Weights of a small transformer language model: width 256, learned positions.
MLP neurons of a small language model. Each row is named by its layer, matrix (down: output weights) and neuron, and shows model dimensions 128-255. Each number is 128 + 24 x the weight over its row's rms, rounded and kept within 0 to 255. Numbers have three digits each.
A block is one neuron, or neurons of one layer that tend to fire together. After each block is what it responds to, as a language model described it from the Wikipedia text at the highest values.

L3.down360:170122172088175144123115149114114132114109109174085147131130138106088111134159101121120179122134133141134133140152107140111140096098120150132115171105133127133135164076112109130117107129162137085137123146123123109116143145165135096113096160138044076137138108139103115116177134124126090110119122123114123133134143141202136194134153111100119109156171131107138128142140120132108128110133
Responds to: Before a number. The space or punctuation directly before a number, mostly years or dates after "in", "on", "since", e.g. "in 2007", "on 18 November", "of 1.5".

L4.down15:155142128139133149140177130144139123121154145117087133154121118110144151102134161108145132121148114087112157099135122131129116112151103107163109143124164137175164111135126107154125166104125148088128096127169107139136128130097143100154099134129118102121158111183110110135152137114112144136133110142112114121152163129145137123164118154141040126180140154103119131153124153110118101137050
L4.down83:124148123135100123133083109152107082140088112145081142083128150126061123128136138141127128166123172079113149138130155115137149087159144111137148108142169127132149138116121132153157153166111128118123155093083134138114118114095117097112119110097134098168125108100133076125117092149127131169132090158122126100123121166168109154098058119166156161118111139151106110145052147106118099127134
L4.down183:112120107136104144124090130118132125113103164132078128099118201163095065149167100134102167146117094111083116139138169117105124127163158155112156111104134106109129133071147123122120134138163124107124154128083123148098110102087091129148087148106136154166136126168126111149106148139121130144136095117160108129097092153161150134091130107140130105130115132190074115145148147104138113095157
L4.down399:140140125145123118106098104115092112173145119179136122123101146178074088118115142116117113130129112110101148145133159119132104149167131119131115098119109115142098091111104165172102161191123126090152136121128159163103134143135142144133139105117195149155141119170141115143164121198133120103156088121133071125142162097125122192168123143113136144135171097141118127115090120138151100172140
L4.down450:129136156125063110102113135085136124105133137133104142119141154101120080110143136127133127146111147131119123112130142169127152173141150135128168142184174130114145131146141132109145127127135156114133116124117140142148122144130130165129121170086124072160110144137075119078161135137144122170141149151139109141122081175123120101118120125132146152153147152160144111115129118139131096119115
L4.down469:126115139091102122121100137145170092107126144166117124126166166130138092120127152140117152156104154154119113100141167156144135132124135151138171128133090118096136128100099096190092106154114127085162145148139158107137124146123133107157111115129130121119127112134102107104120103121100122171140105163137116081155116143100163114098097099136121127142149177171129128113122173116091138135146
L4.down688:168140093132126111160133087188119127149127112087103110126162169130115117119103081127124115124115133131096128096126092134129170105108114093121093151130122128144100113089145118133123133159099136120136187156129138116143122154147148175143164146106126095181131097157140172093115135072148141135164105107093130148116121084159145085112141149141120135113139180177096116101139190154160109084124
L4.down995:119113095107068144120125144097081105127139125110121131151120142098127085108123150160151154161112174123130105112091159148117127144138142147142142111180122129104151141168146138138142171140127145143157143168144105147145119128094110175116066166125117138159092119123117087119139142141098088151144133142135110124113074139153094106084159105118158134150131128141156107150126120116178101100150
Responds to: Pre-verb modals and to. Infinitive to or a modal (could, might, would, can, cannot) placed right before a bare verb, as in allows users to keep, they could return, can be seen.

L5.down429:169133103102123127168079106138107130106098109182128129138146165126124160078154139135119087120128149119118126119138127120155118066151167131147089132107118122131159151125144110116141109166166122109197127143119149145117088180077076105097123099136116115147098123118105132117127131157136169167146117153149068108133114178110156123117140113141113152145106153165129113133149168117101101138123
L5.down451:117137149120121136137168181127117073133140113158142153112138097120147116156129128108115104121124149132149105154136121091143119144139083109101145102144194182132164130133118081174102133127108097134143070102159152096136162109129162135142145151119177131141137109130121144136112133142133148110104117093124141155165140154093095105109186135141119117095127109117164136072140134161109123111143
L5.down506:128157079151154147112110130157145135128118121138149127129123214152133142132123185169117120133134121105125121123124117146117106112120130146109146074096102162117101124134184161122142150128109157127142171137161108111120191093113167079083106142090094102134145114096119136089117133150117118143060119123126089111146155138133125118145124157133116139135100136121085154117140073110117126128117
L5.down626:140128117142116149074139125117107039125147080193125100159143125138141140118102146103131137112126132113125170121089099161109104136150131087107146109145092107127149135120146180174121154181153164124118147123144154089129137135175126148159152102123135113137134123149144136118157148157143157099151116145157108140135141168099140102133086140132134161105134118115119109090130103133148145093151
L5.down709:105131125147103124155127143129091122162135083141150089118155153165166113172095173161136130102129150096094109117123169149106122148114156131157130095107092161121128091119128149164157096152104165154133136090118100179081110116171136116152129106110180083102149089146118121116090087151141135160094116158151058157156161128112163138145124149127147165135137112141137147148112083177179118133129
L5.down759:122110104095075135117097106105145129126140098107124139154122095101124118124146139111136137142147143127099131100157175146147123121166123113119133124152156088122171103118139097100153134113169115086147088176162129133109099142140124146166144149099111128144130134131077096145113124119131117159136119128143129139074140142178100097146126152156132117165145091134140121149141132115099135107133
L5.down775:141106108130122098085095128127122123115127123124086146115113146105109110135134142137124138157130106112127127144136141143138163160161163132118121132121156127097127075108085135122142128148140099094111157125151125139152093127112149162137123143079116092160133120118085055129131177131109125117113110161109130168112088156165118105152176159154165157149172101137154127099147127169101137106139
L5.down848:116160098111048148145098147144142108069138131127178083156146155087140136100155179112111122138087128140120141083128121154143138122134147133109109124109143147153130146148158168085151112111106090116126119123158110083120111140145117138074160117108094124151082156139123130168136143127127138151099142128131115144140139141118132146142149145139180150146069147106159145104151080139122118149137
Responds to: Verb-introducing function words. Infinitive "to" and modals (will, can, would, cannot, should) right before an expected verb, as in wants to leave, horse cannot use, can be seen.

L4.down22:121113134161127138115129131120144110086113109120127129130095125134159151086110141149106111121120119134109114148160125188179122165139126161113127154125096148104149158142157155142136115097161183127162150073115151126104156088138168102123124125096160118123126098105130106146112120121158116164106103116156124152135106094122155099111098130093162130082140138138117101090143165134141088113093
L4.down87:140131146124134159171111148138135154131101121129130105116154155149192156111160109142133119105092111105122086109098126127158136136094153098157154155121115140147110136151181146090095115142105146119144109158124155163127120123102124116105114146129121138115126164107171107138142104122148084107099151127156110186115122059094164124133100111160157119108160109093143099149136134134141122130111
L4.down98:114142174133112163143103131118143097130133110160143128108135100136152112084100146148132148129118101127107081116142126178134116136154118113130132148134129137108150132148126133156102096086116107086168152089130082164136113140113113127124094151122152125124164066111140126111106119110133143110123128120163118114117148138114118122101167111124107130089098155163121106117144166154116057123132
L4.down120:103090130141147098085126142146147082097150126129163151195070150112111130141115137132137101098121154158144145132073191145142135119091159120135136076089114151115150162129131088139137161111125114087125086116129117167110103121171153167140123129142123123120142109147135146107091129110155136053158111129139128144127111127114126139173104152145107105102093094172085127112126140118160144162133
L4.down335:162103112172168132119108142125081114135165141129138111143121144103119159116063097122112147132113133125119137167190108142141100095156091132130124130130104136107155138132120147114129146145146121145139146085135136142090175083125171062154120136100147163122131064082161151095140080153160135137116109130169124128170095131075126106146135149122121111136163101100120139150136136143165138124092
L4.down854:127137126097120123162128148132104143094105094161119186115160151144128099110135127170122112155115136105110133102097098195112152092145142134131119123129098115127152121159120130178093097158124131113173101107098150153142112139121128148109138132097114120115113106120123110123121111107160101151115148147128113124143103094112168109111082116126138153097098150179171142113170164113126135160085
L4.down874:155097103147134163133123160140118124089107112116189110144106136135184134109117134170139098103127138102109101133170144150138089158152112116129144168139122163091159134111138153158133120097150152108154145090136121174130145109149171096135100116166125151122143095107119127128095102108163146121100130134128111135167092091115103129114093139131145094112117158140126143158106130111131121170088
L4.down944:157122124160110137105135119117117095114147139098144128122183107150152178124113117157088125163137135140121106139144077164101116121158140140149137112119103158093172109128131152121119150136087133142181126089169114134158160063120150105129107106113138203113109105097142157098157101126128140140146113110163122119147106093110170083113118156108118124125158108159115128114136129127138124091108
Responds to: Acronym final letters. Final capital-letter pieces of uppercase abbreviations and codes, often inside tables or parentheses, e.g. MMM, BVM, USAF, CCP, UNLV.

L3.down122:132177104132142103144114134116103155110130126160132131125104126104152124129145161144056117152117117160154127160121079156119098139137124100098121113135113116105091156153096119095114100112107117169160127170130146139138076105133095151159160131117151118104137126109135144098118138119128119099173140163125125128161138153094156115137147126097154144135092142177143124095115159131158118088137
Responds to: Year pieces and "the". Split year tokens such as 199, 202 and a final digit like 7 in 1937, plus "the" inside titles or place phrases, such as Heal the Pain and in the centre.

L5.down54:097137117131172142139103109112160153148144113170106098103131162135078154137158089112154170085114110131188145102153150106140141121129107119139087091124132143138121170107080133093149149120118128125133119162097099111109155110160141155145099128130148120166096120150143143121089098154138112115141094127104088110138104127141115152146117115104119125143120109151148137146096118151122144114135
L5.down371:145147120145104174148124140154102081115103141080132129146088183128151126124155135127103137105134090132133132137098126174150101137081157113133117150089130107139153187111112156155100153089163148111132143127104109146159166177120110126110134131130143109158118128140110111187135097084139110125137151145119133147131089097139122114146124111106100119124149147135087146136138150134107138123124
L5.down375:094171126106120113119126142103111101156157144112104138093124161128130090154123112120179135146125166093103090146109097082139102138128106127127115156111168138140159159127141168143124134123155116114140078117172132124117118149109131154080132130128139109195187144112124096176153129144081144091138129080146141155129138092154105121170154129136125116157126117099095168133143147115133125138136
L5.down443:110092130155086133151133121126107118112100123139134096154144154086137138128149128123139133113138089138148099122111126112121153111122126117146113142112110145142089128163107123087120137095169132159101137155135046132118121084085118074117077132115098108131132148151154093134102094138139120123157127096106133144129163143130150144137144144134154121141133121141102114141107138106153151089136
L5.down719:159141089119080136127142145173065189119092132113139111111104119149135130130120105092127081139144135099113109122144142146120128138140145141145095115120128139100115120132179125113128123132099116127149126146128130164108083109164130133090133141123139124118120119174107126162086113131133161090131117123169110150146117146149127154174150153118157047134157149135141092099125135096107131185134
L5.down868:116115077073159150109145176102093135140117196103098164141109155138121133118135135138130152128137110116107148141135123066153177131145111115130119145127124112129141130130114175154113092155147118195171104144134130134113162126115122141078105146121088091132138145144120131159177152149076100120117129129137148158124112108145115130151155175107120109159127147095117130118157128096100122113128
L5.down891:111171155129133102096141130108095152133097136111093130108179111135127110189159083103098150137123096123126110131158102092099124092123128140123113142161121142108117120126103119137118141119131123159146156193133107176104133162135154121100148146132159132123122125158101142167165113123133164124179140080114155156133085131097160115136136162142141098138189132117146148146094145102123120147118
L5.down1002:181090117126123122101098140141142148122143111138127109126104146142039148097169108137100145142153118139132154111119077149100109112095127135104201097095142172136107142121105125106099154121120145086157127133079136101137150144113142110133133157105111133112106111145146111110111105100151139136160112146114144149124116192098131116108122150129159104124124152133107107116131146139155112115124
Responds to: Space before year. The space token after "in"/"In" or a month, just before a four-digit year, e.g. "in 1994", "In 1325", "In July 1907".

L5.down12:110099145154144138165118166101104121133120142114136162108136133112124192084093117160113084151145116093101127137169149135104108120190153146104121152133111148115150129145126117180105143102151110127169131058122125126118156090107162093118131141091119108104120120157153130107150117151116141146118104144141136124138114136087161118133107133129121090149168128127097096118116138129140131104138
L5.down137:122145155157117132120159175089124129124106143097100158128138137109158144096098098143107112135154126121145104126174123152118097086172145130108128104106106108116156156114135159142105098149105174138166138060145122127136170085118168073112119112111130168159134086121136136085173092124128119130122089125117112090167154122129124095117101128128121122150137128131094134155131134115158127112115
L5.down200:115159172148099120095148149100121123106145095145152136148140097123114121139056152107115079159112122094127107147117144141150086187162181133159114127109147100148136150144167155132145129095127104142133090147130122140131093170155140107176134117150134120153144140121106121123157120167125096153143143146108151102112127107155179101127144142131138113159091148153110143120093111134125127115105
L5.down293:121156127132102149106143100120110139090102085083118149100155132164165164101070136124129105124092124134106118108152100155099170119140153087133176138125113120112145186172156134169140121135165150130189137127072141124135169113113167123114127114110103180148120131096123141127148114104138078140130083101109124116139136104127139094117098157112115161134158167177137137098162097090140143131123
L5.down480:134160143158124128120148136117131144141108143137131146106135142131114141110087148164111094121086144079099163127135109118134123120142129143108136137093131129110134133119134121136091109126148115122209131120132152103156092124122096071105118137113116132091111105125165109095104138139141122138106117136114144088160163068148192072137101137137129149157165126155130114103174117095139141136129
L5.down720:093163076155130144130132111115146086129107119130134199131082125107103139165116135145135115122143098122140109127139133118131106139146137113150153123111143141098156147179132128092146131136112123125161092143198146103144118115113108121112158109168138145106175160192148107140172112133167118085095095137151143156098077093108164120147137141109107142100151116119136115146138084096157129108137
L5.down874:130136153105108122162129135135080143131162138163097129109136084173121135142109069129121145118112168103127097172120125107154117112126135160122162150111124129123149164132118153129191132122153105125122131128147130089131109104153106101101157129151149121178117118103078111126166150133116119128102154101126112137113117109123124094130159102104146138163148108106129148098162168131135123132156
L5.down898:135174126128106132158178143122091184115102102119113124132120074137116140120058132140148113110145127102114107150132116104113113153169137144130144120138116123118122139152130190119111132110135160128133130133151135113143113151157150109179142110131122125138105135134100095107139126116140150124093117153109144105093133115119119094122147069074123141137111140135150121162133135128155123143104
Responds to: Mid-code number/letter fragments. Interior pieces of numbers and alphanumeric codes, such as year prefixes 198, 195 and letters inside acronyms like BMT, EDT, CCP.

L4.down112:154124114081125143111114149155100128113141075157144141164077091106110132131138103105104099124104139111134120135104146107180081113131103100142115108110117162121124137141153135142106154120112126128132073148119142154128125137130164163173141107156105130155132154151086135152132146123151133121111104118100116118168161104148146132134120147185100155120118139132152152139152150115181171137157
L4.down359:112155141130130120144177083127155135107138129133124160114108088173112142115165141120149087130158131119134129156119112110149101152143145134132116115153152103136089146177162136119116109121099155154117088169128112142129128078112143083118129124134139186132100148145108122117134177110107088113115147154123066116156118138142143115151093177105138113130132161156115102146121132110097112136121
L4.down388:132129162155164092099133108105148139111171111134146125133119094145105104114110140082101105139130112142149063148103127131132090134124172111105109117143108139134132130149129121126130134082136141147116131167136140092112153120180108125134156124140123087141137145149103109095180168130141118102089111098091158070125139135186157106167125130083163154088118121177124121131098128113124141116132
L4.down587:107059166131119129106148138150127100101133134074174127167152111095149121156147161079138114180166117131154143117120101107101119121108138107111138073139137142156098159117088136097162135125113093134098121152127096133138151145173113113134110120126105108153086153160131188136147106135144148080140129123090123126168123143126097141113085147177132125129120130139130088131114118122132118159129
L4.down609:165142120124141141092140136155091122136119135105141124102100097162126177119090122158118149115106122101119113162123119129136056131128146099106121097118062095163133117131116113168131133161115117125106118139119135136108119115179119133127103101121132083106140121134117129109152134126159131152135122148119109114126110156154161104148183110121123123113107154161141129168167120101139130122172
L4.down841:104138125077173141082111176087118130125144123118154141146110170113169124151151103094100138158121135134125104135118080139137087137120141097127078103140084116161108151108138161121134164159136110150151105142092135164102167191141121113079144114119095129111142112146172107124095180131135144095135113131091107146151171131160107132170101139139137116119112154182112128157126150094186154163114
L4.down866:148132146131165101177123131102140169125148128098118106108156134101129162125195120115083124118142133076162080135121127150090157115143156108123141124120134116107118133122128144096130143123105149140102093151146162144155152128120089134110165154143145153107134125151122135146153111097153136094125139124120102109155127123135113129116109121106134122116147143145132113146086152088112137152129
L4.down896:144147091164164145148128127112135121096131105141131143119110103163166089153119085129118126115140145123107102124149119141133048105165125148111140163120124151121132136158147122143124101116117138103145069117117116162106156121119154119174179145102149089148139156168039095146154122096147134110131140072110139112117142093145133142120134164104136151132143156130140170161162097096111123154118
Responds to: Space before years. The space token right after a month name or "in" that precedes a year or day number, as in "in March 1920", "In 1975", "February 9".

L3.down638:134103107084107113098119158119129132120113171099139151127124101141080152108141116121163129111155201112138088124092158125106158113144128115134155118144147098150173192130142091175165103169145100134127128164183165112160098129114126141127101132132121094146113144139084112146144168142113127121099102142113108127096102143140055115123131101156126123145107113127154125153086135109166117144104
Responds to: Modals and infinitive to. Modal auxiliaries and infinitive to just before a bare verb in mid-sentence clauses, such as can be, might make, to become.